python train.py --hidden_size=512 --num_key_value_heads=8 --vocab_size=24060 --qk_norm=false --extras=["capped logits"] --init_std_o=0.00618 --learning_rate=0.00102 --lr_mult_o=0.657 --max_grad_norm=0.5 --decay_fraction=0.386 --doc_mask=false
MLP neurons of a small language model. Each row is named by its layer, matrix (gate and up: input weights; down: output weights) and neuron, and shows model dimensions 186-313. Each number is 128 + 32 x the weight over its row's rms, rounded and kept within 0 to 255. Numbers have three digits each. A neuron's up and down rows have the sign that makes its largest values positive.
A block is one neuron, or neurons of one layer that tend to fire together. After each block is what it responds to, as a language model described it from the Wikipedia text at the highest values.

L8.gate1211:102133115143139125131154108125136130154100133164128115076044173142067119074174118145114106157133138122075040119130128109132156137102093106154140159108192196145152119129098120144148143087128183095104183094112134202091128160083083106083134155082097143082132125163205103112147152120170103113143124089111111150112084138149083158087137109125158123132167185101072119088157122166117170132151
L8.up1211:151193148139113129202126126111103150120109126113149208141206137138102107123128111160162107182086144129041152129143090071169159095152108093152093089112127205113181125106111101138082155124164185178174092134075066062089125111196135140091135150138074073121115122089091158132127121120163161118169180138138091121151106131156123116174129144126120141091116063109085187126123146107089125179120
L8.down1211:139159091195100143061132126132121103100138142081099143129169142132162122157105158137078104154125158103149174137188173122115128153176106083108112114094109139181162163100094150137069114134112093143172165149099077142148128112111114123128138182138181115082148076162165132119102162130093112145142091104193128120127139197117154134147053199105115121130111156146149113128099097136081170125088
L8.gate1420:088182170116117136162189130223163164138113143146103111065139141172098151133103108119089154146166117112104121162106119113164139179111115127108139109104192140107123113147132128157105124171137140124139124138148122102140119117083099137098109104141089145102154158107083118128170149100148107143118120096157119079142091106120132115116140108115117100114171074113059104165089117149123146183101
L8.up1420:181034141120116163149116179081047153158157122073137085103120091142111186098176088144098156096122142182067138119078099146151134143192111044157126082119119138169138136094144163152099118132181100109141081040100158127152124099121089107123113154199111115123134104126065155110137102102111126120159112172136170200139144113140130140139121128136182190108110095145126143114175118103145124121174
L8.down1420:120153144171143157130163192140082122083122147160140131092115117080117139119122091143148133120160121106099142118086153105089164098096113172145154087092115089125115093123153183084137091039132187108154125166143095071100159103131090191075138111062161170168168100148119080127112107071156074145086171102104101143088103159125149107170141156146097136105162084120074138080175119159146072107103
L8.gate1929:122076139170107037125208177094081110117154119136162154134073124166107114123094185049146089132150106081100058166183149162110127104091132232097145088125181176160159137092179137125080126160096091079139118101128159160114140102093173121100134159141062119163136144138143102154140179133124101120099075123181101129104123117178131167183124145132131189137136087153192120119136114169161107132160
L8.up1929:102188100167146113145118101106139100086114124182145168166143112159151160166188113074134141146105129091067158142143151126147171118156115081108122165127085110184103120110101170130172154146182129145083140125136123175125140099103130145070137155102108102078075157111079156122126095175114094146139110103193067137128152128106104158109100138174149174187163085129143110080156083135096094126118
L8.down1929:108151149165141139094107131062139079107153151042124130138127145093104152116106090165163105124144103111099174135142086131079147120132086076089126147095085166159163148136121176124126122084131140069143103118138171170213149143110125195167094088120098154104188161150108141104128146112099120067118146114093155071177116146094157092128119113132095091144093109140175164071099130142149144117138
L8.gate2437:100109126120158115198179103142118114178112110110168135138112119091155108090142079103163125102128169133068119180135118183075142175104102105136130161070149159108104131095151150127188156088110145141147119135109145194122160136144162135092092185089131091122099145140152097117165181138145123152036244229092124167123157135137120092082088176155099132130155135125157115154137136134225134131115
L8.up2437:182140127139108120141131134124158101170126094170075101119138150125039112111079141158085118160094115139109155133100171187172141149150105111139070102154118115172153129119140183154086134102147139170079116114116101130157090155109160170199148153162134138070176132124153156069137095139129123106161200109090084151118141153109154119244117120157142073102105083115143164194117127058125232129089
L8.down2437:061146097145097095090110126120187114110131144144111110132142165106135107174173171126170110139110099166145170160072157101123108106119087126114060144155136195146099144113195175101133132151136136092216119067164095131130144110098128140114131156126178079137098127041154108149123154212095108117097126087152078103100152122123177141179121164035164107121119102146117150101171128085135144132099
Responds to: Mid-word fragments in repeated names

L4.gate567:112114115131097134106163102145131098149133138116120159064119085116116132082077120108125174134115144077104104208123072129094066211129099116101113169108179116073134162083161109143110107148132118133132111123122169135142165099156131170125129121123098085143195120128136065157141084190125155137134091103126130155093124132138188094129093041133152101120114170172131106107117123144160100098145
L4.up567:202124120147111153103088166112174102173168195160106111141087128071154086106132179156149103128071059116132115194102097048126179147206143152126140162150082168051124122129087130150148139110123183064091124174150114119158165123140133159118121128141110104154112161182134133134150120156073097116140075155133064124123147127115093156112121081185164115108129191151133087112151162127178153117165
L4.down567:120074133151091111130118153124134107080096160156191152104124121081178139126158116178123095155170147150092186183175130098131115144160116140089117126174124127136047128111153114138093135163053118129167127072152126122137133129127112091172113185108135119133136129184112101097154101100167070140172118069047080145151080123121141109151143108142124144143101151132123133114169077146150145095160
Responds to: Year digits in list labels

L4.gate1152:157107117080137134113081179170109192112108152158168126137065028111139081101108128151106189166157066065108117148161172151117139143071086140199142144075070147150126094130150172107084150158119139119195166165167103056126130151196174187092118169092105152168136129104163156064182148176143133105120188119135185129155141096107147103126128166199135138146180150138069118167078181163092131140138
L4.up1152:106169105155173151169119147176112085120155145104159103121185100188104135102083162113057186147144165116093135131124133206158150189128176072170141147099112171147130151145113129097154093092169089116105139113059116108122159186143120132093157206107127148136150125097184138070122141140156184145065124140147104181177101109143186141132153151190104146133119161166116060150142098127110147128149
L4.down1152:137097127146154110105126122152103115095133111160141147151116086140108100152116117105110140140166116122112088110000174152126169174094152147179124133174113160131133112087113130058135179156150109085136155155127107090155124119151122121134133224072085106171132119122174117134167127161151150127157165098118108150000184109125142119147178175166122087173151105161112095169081095080107189123110
Responds to: Word-initial fragments mid-word

L8.gate633:097098106135160138114072113154112142093122139196143124115152165113095111090095136096086161154127139139140158115161175195110141101090148090102120066132087123123124109169127117077163148112067139103167165176146122125110147142131074080143130119110128118132148136083154120062091056165064130115140145116133182090123100096118125108125077126076164165178129097127155117104119137135174145156124
L8.up633:130162091134135110145095119158134243181103131165096053141141098124130138162159178084125141131125111156113156092112152129103147144144073131167153141124133114137140135083108104106145142135099121182085112157114146125078130103104120118142082129128187108112141045114117129136156102091107152089114127144132099155107155096111202175121139099155117124182162163194160124134120107123135108135127
L8.down633:123071120160177158147118168118143145102076128127156193107126130153086082098117141187129199158087099080201137178157114156165126131084075157109056162116116093175080129114106100186091131109156118148091163180174143106098095130192155133177129108136105128149109141137091160093128098132144138096121140078159141142100119111114117151087137175124089094131106134104108114166126139139140060161082
L8.gate802:076121127105139093173144117148101135122116163158095144121075141138112124089140096132121066172150134159071119080110186146137117154091095104073157132146097100129126138168209105138108164140089165162077190153079136132146117048112124101113174155088111152070150073086093103096142123136107159096085193150080121152104169133165107134147127124146175091145116138103160131124160093100092116151155
L8.up802:109171093167113097096099109102154102107145107131143154101102117079163069155113117096083173121106122149163103156126093117141113161104110116129136092120122110207132167115161133105195181093136091161084156147114165128055199153155078091122060093140119105124103143190132155109139076115188066151077129111144120153141133146169147137116131157082190075097106059161109065112156156177101071143174
L8.down802:157124157136172089119140110137096210122114216106093141120086129154129110130134120110121197170139148111162106113145121145141092171123098107130119118083125117090143112144101130115176130136163130136000122129114138181176092071155073161110083066221157147102162137174093115157117081052110105178150161138107165167109148150109102131151151130139102142153107126134115066091162129129150109106127
L8.gate1668:094047108119123169112083115089101140144086119159172145083153155147110095133054148163097198095141130141099172101116144121165160138118126108128110170174075109147116056171149101058130117113151175133124188157101150113100145131120108099180129120171208083126119110124152129137165131147123122111131164093115121094087115088104046181152119131094134151096112142165112117111118125141147124201137
L8.up1668:112136167152115149174068138082117177138148169179127123147158132145150109146146089137123093101190055087152202136111213180108086120052026096111132126095131115059099152139147117078126133093083086119138116147105166103100160111099090153133150135132139139128107079109132050148101149145135089152147173077091118084102143121152185173109112138143086135175119162133098188139175186106102133150138
L8.down1668:146099123108137127154134124101133092112109135193228157118130109119091104110132137106100192107185148111179168170119119109169078155115035127069100129076164109091104154083095109092118101138093120098103177135153128099125154115114154166086146103144153131073129118152103139146230121073160190136116119112098154155095118132133184103151228159094089181150099155092125174111127114124106114104132
L8.gate2065:057148153152137145155098103098118171156109116128148144121143148131102051094094206097138146160148076142169169130106132102168153100079128168112141167089105130163116041107133137091160077130136136112129173148144116183146136182137094095102063154123151094116109115097098207135130169180146088060141169089092188091079117082082134108093108146104148112121167184146150116111164156122130135192161
L8.up2065:121078102118165192142161121120142142146098091129081098105137125088114096129117064158130120114160085105186119118150057140132120113085113073126107166099109127117109169188092136168091191110122132134083162153114134086122142048116131149110144144137122123114136174190138086111130140170070101101071105140101104184085134113127145189120128191146119132150128065132083126119161138130121157135109
L8.down2065:166103074139089194065072123098191143069004101037130144102161142117108124118112084158095148165175074113148128143118113136108124078185099101146075112145086136154145117129129118135106153187111137140103163133124131162092141082121074119150157137104135078143123172133153121130122233123164191160136140090147114176146123139143147111105128150070068120141111067122126122120127109143102156146074
Responds to: Event-completion before dates

L2.gate899:140116169110100098119116111105184123057105129140089184128051134095154126133142073136066120097110183133097111109124175125189135142132066182097227193139109133117154114135176118125130132155083095092154173144135117099134144161113200109100090152147141133185111117075170116138126171156164147125146066085095133106191120089158121134119150127152127077182163128071127049129121105145131103167106
L2.up899:126137129154131120183126127096056142121160145101158128072178059176130159160180141137082152089126136195139136095083111138119096151120143140171149107091120112130118135126124131157131095153146116139169110184134104095124095144166122147095133132130135142119153128097100181095060099146080076108113159126097108152126123154096122091093102138106172118128173138103138129122094159107192142140149
L2.down899:160170138090098091086115129092092193126134140210119180155115064125111156205144058120094118109147147104114120147000130097105151164126154141152197184136119176126144133106178141104130134122118121165075127139131097123144152125167173129089171150152193170152122131043156126181031095156164076059096087159118202126134121091163154117112160127082107089151164151119108109127146096080161090109100
L2.gate1809:104148094087119074073087129157132181155138073111124171145140099117157119146133104167162123116135137052127156131078151172162127167092136078105160113060121181125178166069123090099103162134135093177142165172196092095172157132137121084095115054149166130039120112133170106059131147113169163127104089119142060101188143166158161148083096169118145149152109114140181122144095164143123145110189
L2.up1809:142127154119102064145157119163156173134072181114084125131128085149146085140177136134097157089142085119194165149140143148156067134107101109076124159103148170064145106168090136124145151135163142146121193137119114118152148202124128139108181125109091120101143126140103105110130119139143137116101164147129150156120130143151110143101084098119142131106176093161120107101174171149140116140133
L2.down1809:141127133122144116118152144120128123109127075122131139169085060097139107189166103156111086132129088046158150087000145134173110164129096093141163132102112163130184131112096080082111164174192143156106163125103084102140139174129148122146137140128169126051109096167116126110158164091126165127064172128161091128104155108128182143070135127167128127135130107182087174132147153165138121115163
L2.gate1963:117131124148093177155134136156147126205213175155078096176098055132118151153113097152103123149168123102129100129134092084120150143113158105171213200104139157111183159174212113179121154053094106104166119084130087078110120147095155123066159099111172093135172123054124135086102112113146099170145093093086105123121130132098166138107062178130081142187138116121109100147066169138112106156158
L2.up1963:144107125079147121145179161161154173184184149127123134095153125146214131155170108101088134110151134117148140086167125154179189091100152151098126147147074148048116125081158072177163113164131088125096108131130132059162091103146070132105118190170154146119094114126123123157100130117143138080090155126077139155136145176133117115127122096111098116174137067152167157125133117091162095111141
L2.down1963:141156127077129092106164126122178171122138157113119139188066100160144102130130197100144123100129111105107143165000177048100109116095157120147151149168112134073163140068193126125117165233138112149169088122137107115120128156138117145106150122122119094108136103156114118142082181113118136124098114076119141093108210111139134171121102141134134187164197070166119153143089117113123155118114
L2.gate2599:156186164165136126181177159160095178115099122153151092122109147124137131163123141123050182083174141057139150070122112161076088110154162149168173130104192164089130153052102101107079115191114082109089173163152098159157105191119132093082103133182125133125132147085083097051152174115150117161091126086120142099152170116186152158128146141087143134148108145152127091124121164155140133126100
L2.up2599:157172094143104123074157131150092161149143092092097152091128123158090160144142109123092134158124197077194171129185113114090117169113167119118106111177189185091145149139160136122142157077123120145070112073140122010166143146138128173097107097094144189101177087121108126061103137189105142135128127107161029124142138165131075135158087117111128089182158148131124123167177076128110111094115
L2.down2599:139085135154141128096169147106122117108174121133109164172141123159132135118162138115064162152159109071179149127039160187081147090118149083203153116147121159100148191053142142167152191108112093164149128105204051099202185157098115173148118066110085131139189106172078116041101116123141176179098146129208061127137139127112070106140116175086117145187201149140139064146110100152125127085054
Responds to: Word-initial fragment tokens

L8.gate476:117111113134125128113080100078147136095156208147110153131149086146159149078169207063108189156144120118109074117099124139136109110126096150143094083116156099160127153125149083098129129143161139076176155141118140155203216149113137113154107153150108159100114093128138125151151106154142105112178158177171162161135161132122162118146106088084163129112252133182126128052129142166135158134165
L8.up476:068040082198130147094165132197142179165139160128129097207180174120127134110089089138165116167052080167105095113187080065138089159157147140109127090227135127116057171104126116061223155118178142151130138126143114173133098147113069128152159110137127129089163115134118108095146130134107122156083090170118131115079090117150128120189135106140052085137122126157192133090166187150120140143152
L8.down476:129155082106162187120101116125170114113097121085079161173163153117157151148135144138091156100154099131178125089119095091126099131144089122124130196158090136160112130177141107121152129115130109101101085107059195122113139118151163141162121138120097121169107143139100141151124100095097164099163076210057109084136098102195123184094113091133103145159127111148139189104091128092080123156093
L8.gate1850:106138117120123119102096153123154120102097157146130083143153134047225137157128199085155144156166136163078122072135066114140184140089073160104170112130135118155174079130148113138098107103144128115132156139142128100113190135152148219125114135108133081079137140111119054126154150221089146168088123146128144118121111070144133123171140125146161079188081183149142140169168112063112050112149
L8.up1850:099115118070192159088130140084158100111093138096087116102148111117192151118152155143098167113161091141131086106127131106090150109127096147125083074170105173194236101112163133169081184190177135125140153129167101138114116101137155144152104126091119097110069188082088101143062148161117118168107100150109104112129116151103130144143145152145123113175192161084113134133113140105142185156114
L8.down1850:137140122083165107123139129160105098174109184121091060206194131129153164136149130086166145108165115152149120173135103152121108150110084177112109128109134153135113095105078139108123115101127135124160141111144141137147126174144097152157161134125187131102092136124156129108064171097115153152128175095149102151175140122161090069115161114104124141129093171128127158102155107117167132117162
L8.gate2163:140100146148126101136129096186144165149153109154069112119127158068111074149095192119137183149066134122094112141167136125127123192128145101167125171136195164085144128124150123116133109145136086160120106141054148113161103143126058124058114140124131137153157177116132105129148080095181164131145153136122145132137116110141134089137125090120067081163162089149184090118110151125135103177151
L8.up2163:098118156107152128079148127144126083111089143152056136096113120184114118099124115134151143167166150128113170167129085108157085149163117171221137123180123116114133151135098114102124104162168091068119103140169080136097187148151129171117131122144075111212117166135113110163072117117150078139177116160119126177164137121130142126128143120149122142103100120056104136139121082202113158124150
L8.down2163:123137109173100132180101106106175127119108080172131107155171176127102099083147131164084158159103134133196105093130155058099148197151103141167051125134159077142103113095112087118138164165131148167136127128108166127139171130142126153166157151177114057084184111167139068112121079083089165070079167120123189121131147107087174118095074157127179082157101105182069193109140078093138129150091
L8.gate2537:108096141127099109128133139153159158167146155062165139156210107128123085137110060115132113147060079067119175119099124085128059144103081114210130122084130128143099196113190145093162094194180149115154116113098120104073058120152137113165165117115084122082190127137123108111093171146081103120135193178148099127147095127142160147133128108130140164128102131116180158073123082076125140139120
L8.up2537:105127185108102094051102176090131137105149116128125096151197143139165080121169205120125129126181187104143096146097121139114080126143105117177177132094105074119127117135085136134077071141138123135133103102145144147123096136101107137173144133109146145099190174103121154160100168144126082122151118151126100103145148139141102123143182085101130114110194153197144126156118119168186148158137
L8.down2537:114146119087171065101125098109160187088147049128160145077120120091162105103222149043082179136146101099108136126071169092224132151116202142195143068102136126154110121159149127146132121101158100100104158061136141102148075166143097075142143114080082106101149168141118125128109155113126116142169135136185100122104113105141185123158140159134099082177113134085163128119146138121171158179198
Responds to: Time spans and years

L2.gate416:154081124140108147139096141102147138137096130160139099106114111130139150153067117183145141113112130110120176139150123131101121151168117073160128092113131162117109141155166094068120144158117103137126065126116140076108139081168095101115167128124143125155159094154121123060079086131140070098115143175125108163177127121109130150099144143115183105169121085195108095118141082125106089105101
L2.up416:088049170115144136093117100118113129095088063163187137095113114108120135131179168130119170188156148108075111186132153129087075125131133065066107155164087089165098088116078117117128117158153140130140133160114076130130077119085096116167132107157076130156128146141084209121108072172148069111096148158133123098143088099139171098148087135143140114114121090125136119198158126100103144183140
L2.down416:112120113155163175110162072156172127156165110153158120131169129094135105173194180208160104117153119164113087117171136078138056111198160130220171138099120106171103138124106137114120113096110176112134183109174139087170110142105148049096110064131149088136083145052059169169099159147123153115103135138146109083101104146133168135121147131113151064133068107153107085067143150134151131158159
L2.gate1293:130135121076031118097061133085137141121108142136065104072160131102153113163091109095129119125144103108181167205152113101062136104127120096060170130141151152100114107181140116094092105193074082135162141132108112142153132094129085144123146128147167065138155116101145096140086122086141048099164112153122149104105127124135133106142166097174136140151115147127146109128121152135112080116173
L2.up1293:119154118094137127106168201135114129077121129167115157129115157143159160114068156155185118126115138168094130093104116078116099123145164116140086120123107129154103108109177113077090155077112119114098121115181135145126128188102093079098235109095121151120159122122109164113166077173126123154129143105125138089098146087144108132191117121177165100087138087157175131109149125152075083134127
L2.down1293:100126191142150128130130136131109192088144093122153035119168149136138134088103138141108139118161047166142157121167168160128104151126179121077143141124110118121134168177104137134140142151123114086133089150164160143146163113176136137163175143120135119134141142147066135131143109103126102087183115133120106157110126133122152146112050171091074146076116123122143128135122115140143164090112
L2.gate1378:141126164133183115175116072149093110168138133154146073097136078120172124136138098106093132107108133123172169184129160169186107155159128061146104122121186152129159178147142171092106151175138122143079146127153151151121137075181083114130109118109127146161126148125110081149114133103166126076130111149131120162127099164132142139159038133165134107127158104139160112140088107117099163155069
L2.up1378:110141140191160142126144159118084115144081079115177090103132160111205144164105151132081178136174142125126112111081125130138117140112085066108154106082147093110135082113131145175065104164102129181085111141141098161160105127102125120125170103124174146109162218126067103168137072172171132116103122162121115132120140171091093082137149181081177114107108118138135113069104142126011104154141
L2.down1378:112074106130151128123158115091081070149189082149088044095177144130163082121192123145134113051114112187120116188087145129103088141130116102104134119102130121118120148207125102106078128116162069094099126109138203104159085080205138123119125070083104142202126102122121098054142131114139135137088109127126129187146155144092129207138129113145079075111148106121124077123174149092072160107101
L2.gate1848:127143104181130132168063100181130135124157070105112088103127050140112149148175137098093155123161119141139150182164123171114090117145131117146133111135144078124131104111119103075191151062101119118107155097128130053065108069146065114132123132034126092173120130171130120116082099073164118123050132158189101113121118169098162101069068133176149112151079125115255093130117137143108165137121
L2.up1848:122126153124135104076100164125136141144134080132157141086119183151162156132144148125100125132123179082080119127131167125173113125148085091126101153145091131114121105086156156128204105104138178173109128174101125153172172077070081129122114170191114148060174133132097149135113097163102125069143085129129154158114105161105120118142081170078120124137153138205159168103179113054095138109150
L2.down1848:094131129133178095203151080113141172146062096151149126096175193143102061111148167099140105157168162126133141124130099109110056157171182097107120180141111096144141124112153129122101120069128164111144087125167158096141099166127098167118145108079068088162157143147104158114131138102150082132113167158121113183074067176173085128201144086107167121116030124125189113102167154108141158095125
Responds to: CJK name characters

L4.gate2529:167149084150137147158107113124148159109188121085156101040144116118094155122121104152090130034166115145062133135111133094174044172095119176125207156120136096146153150141133133124161079132086143150202159124127143133105083174118155135142149109151159162158177131130114116127086148114156129129090138148174140065143146128094129063081121158115140086022087094155147084189132186096112160130128
L4.up2529:097125105147075152165159095091092130118065154118120198134150195144154143156137100130152129112104157155173120076144121169162191149126149135103126141105103163130128092098132128116172121078089156117149169204148147152109141180100138101140111121056162082128133147163094133107113155125118126114090129214126077138106099140186115134164160139131127155134132165144093135095123138086079106155133
L4.down2529:122118135116134073130090204149106084095096132146140166117109112119172118130117135109145138069101141133189154131255087103136138058128137113094087162137070132168149115144138133128127136101135146169102090131104123109111160196130112147117133121150151168138112113122093154167128060162140139110132205090099110141000094117117128105145160156167131144170143164170122136067117110124149159129154
Responds to: Mid-name word pieces

L2.gate335:087108170135118098165118131103128123122139184148139081160124128137147125102081121140125122143114104080138189128161105133125098062114175088164141088154111154140196126096099127119109161105124139176170093118156085156189139061123103119152136105103141090097105121136156127118095089129154071098110132126146161204160121192129113161146151140145144136082108102138186081146097113134142102105155
L2.up335:160164138096108066111166159096119152143047117094156061088119130176157125108119122113104120135157061121093111136117096122087109115108169160161179119123118220122127164094138142103075148149188145182040172128128099146127135136140119126149107125096200150153117117054113101160150041078162165104117107143109059135103156142116165145096107097091139120084161147185150108143131148119162153112111
L2.down335:141033129111111104150079160107117132119083139089109084170136103146156125148130106169147140145158148127185131129000147161077130116106111115102123061148140080081145126145116155105122167119128123124234121124178132121168114121088151154150081155094117116128110134140140147121111042106094112093081088130126159119107066188123131123105200148171150130163122132150112118128144094123153109100154
L2.gate626:126135055148106079154167092074146167134104093055101121043132099170178137160146126070161141130086123097129143127113070086138158057059083137157217130070132152137175089087127132101107170145145144117136149120218125175117136096171215066133174160076101134152117063098097119107131097122164091117127142137123083140124135121131174109082162097086128080177180103185144098139112156113165118199103
L2.up626:104153115113127187134122131112121156146154146116040119134108149136108116163115087127093116134149113091102167052146147108081149107111154159156124183158105150140109135078157137081128190120081170149085160132096076095171143111118077050102140144111183065121132123090168145070114148087148118137026123168168122197163138139097126124115117032160114112145162164095140084030178130111135149170152
L2.down626:149051162122138133171122111127102163105112109098114104161129093149157109150099130130092132128100131151117090071000122168106125101132101159125107089150087117112117112151135149135144152178116151104197070133120143124141141096142140121092116073151128147105094141115115149099137135125151120160097110132126137128087067085109113103107148122090118126153161141119129135096169129121197084149177
L2.gate1446:113152104135075098134067186090183168142140118148108165161106130105095112190102102118074132138047118086143135131172198086117100146084139132159107122100104189105120117062132112145112131180140157153095203131092102092102061172140131122191097112173100138146160080145143137161069061150091174158098130129166106131132156153121173141125123121189114115132121110141194094109142191142114174131084
L2.up1446:108077049103095125130106080165104117083122140201135169114195090133103145117144151142111123092113130130193119049134168118091139128108123127159100073090160133118154173133129093134062093131169126097115171115116143157145103136152116126153178150218065141092163099177111123108101122121098194100144114198125122161117168173118148114170124117118093124129121136125120127059116168144167123111145
L2.down1446:127109140146153204133103069149096089213141177143128145122173103125139076125121151177109122130181157113147104109000128201091118138139161109059094129186076129184141057131077210116103152141066106135190161142170142140104150118149143125147118140147114102159129168077104168135133125077130096126130109175140130188099095121110150153113125164142088072116109144114140190156113150106130110123164
L2.gate2223:121150136131122133149153121087104107127043143112088101099143108177080155158105085143108157175080166127145108108195122140073169115110156079129130100100109066106121131120103163135112159182195102171097169149091152130122134100151160139175154152093133098138111107090060096091101108149169135128139063158090105149151107162121117116117141123072135134155132136166167086179188149106176190130115
L2.up2223:156156135114112183125184142124141105120117119103124154172194163163129151122101140181079150149123165127149093139095113105079114171133116160105123167149088177148151086087187157097149158114141214113148172131064115135138158107170158130140147113128134114158154112161157119136155147116172126200093111160072152164099125152097090150142148101124125107173142144078158106165151132106137122134146
L2.down2223:142067127096140155147129108123082121131139158099122099112171031141111107105133115133132131123143126118172115142000122168109154127159166142119097087115135106141131136123118136098122140200091118150197110123135145119112116100152123139119083134146147160099113130121106129133137088097114124086079095172134136131121052148142192153110159122129122136193130151165120140105118098105151148128136
Responds to: Year final digits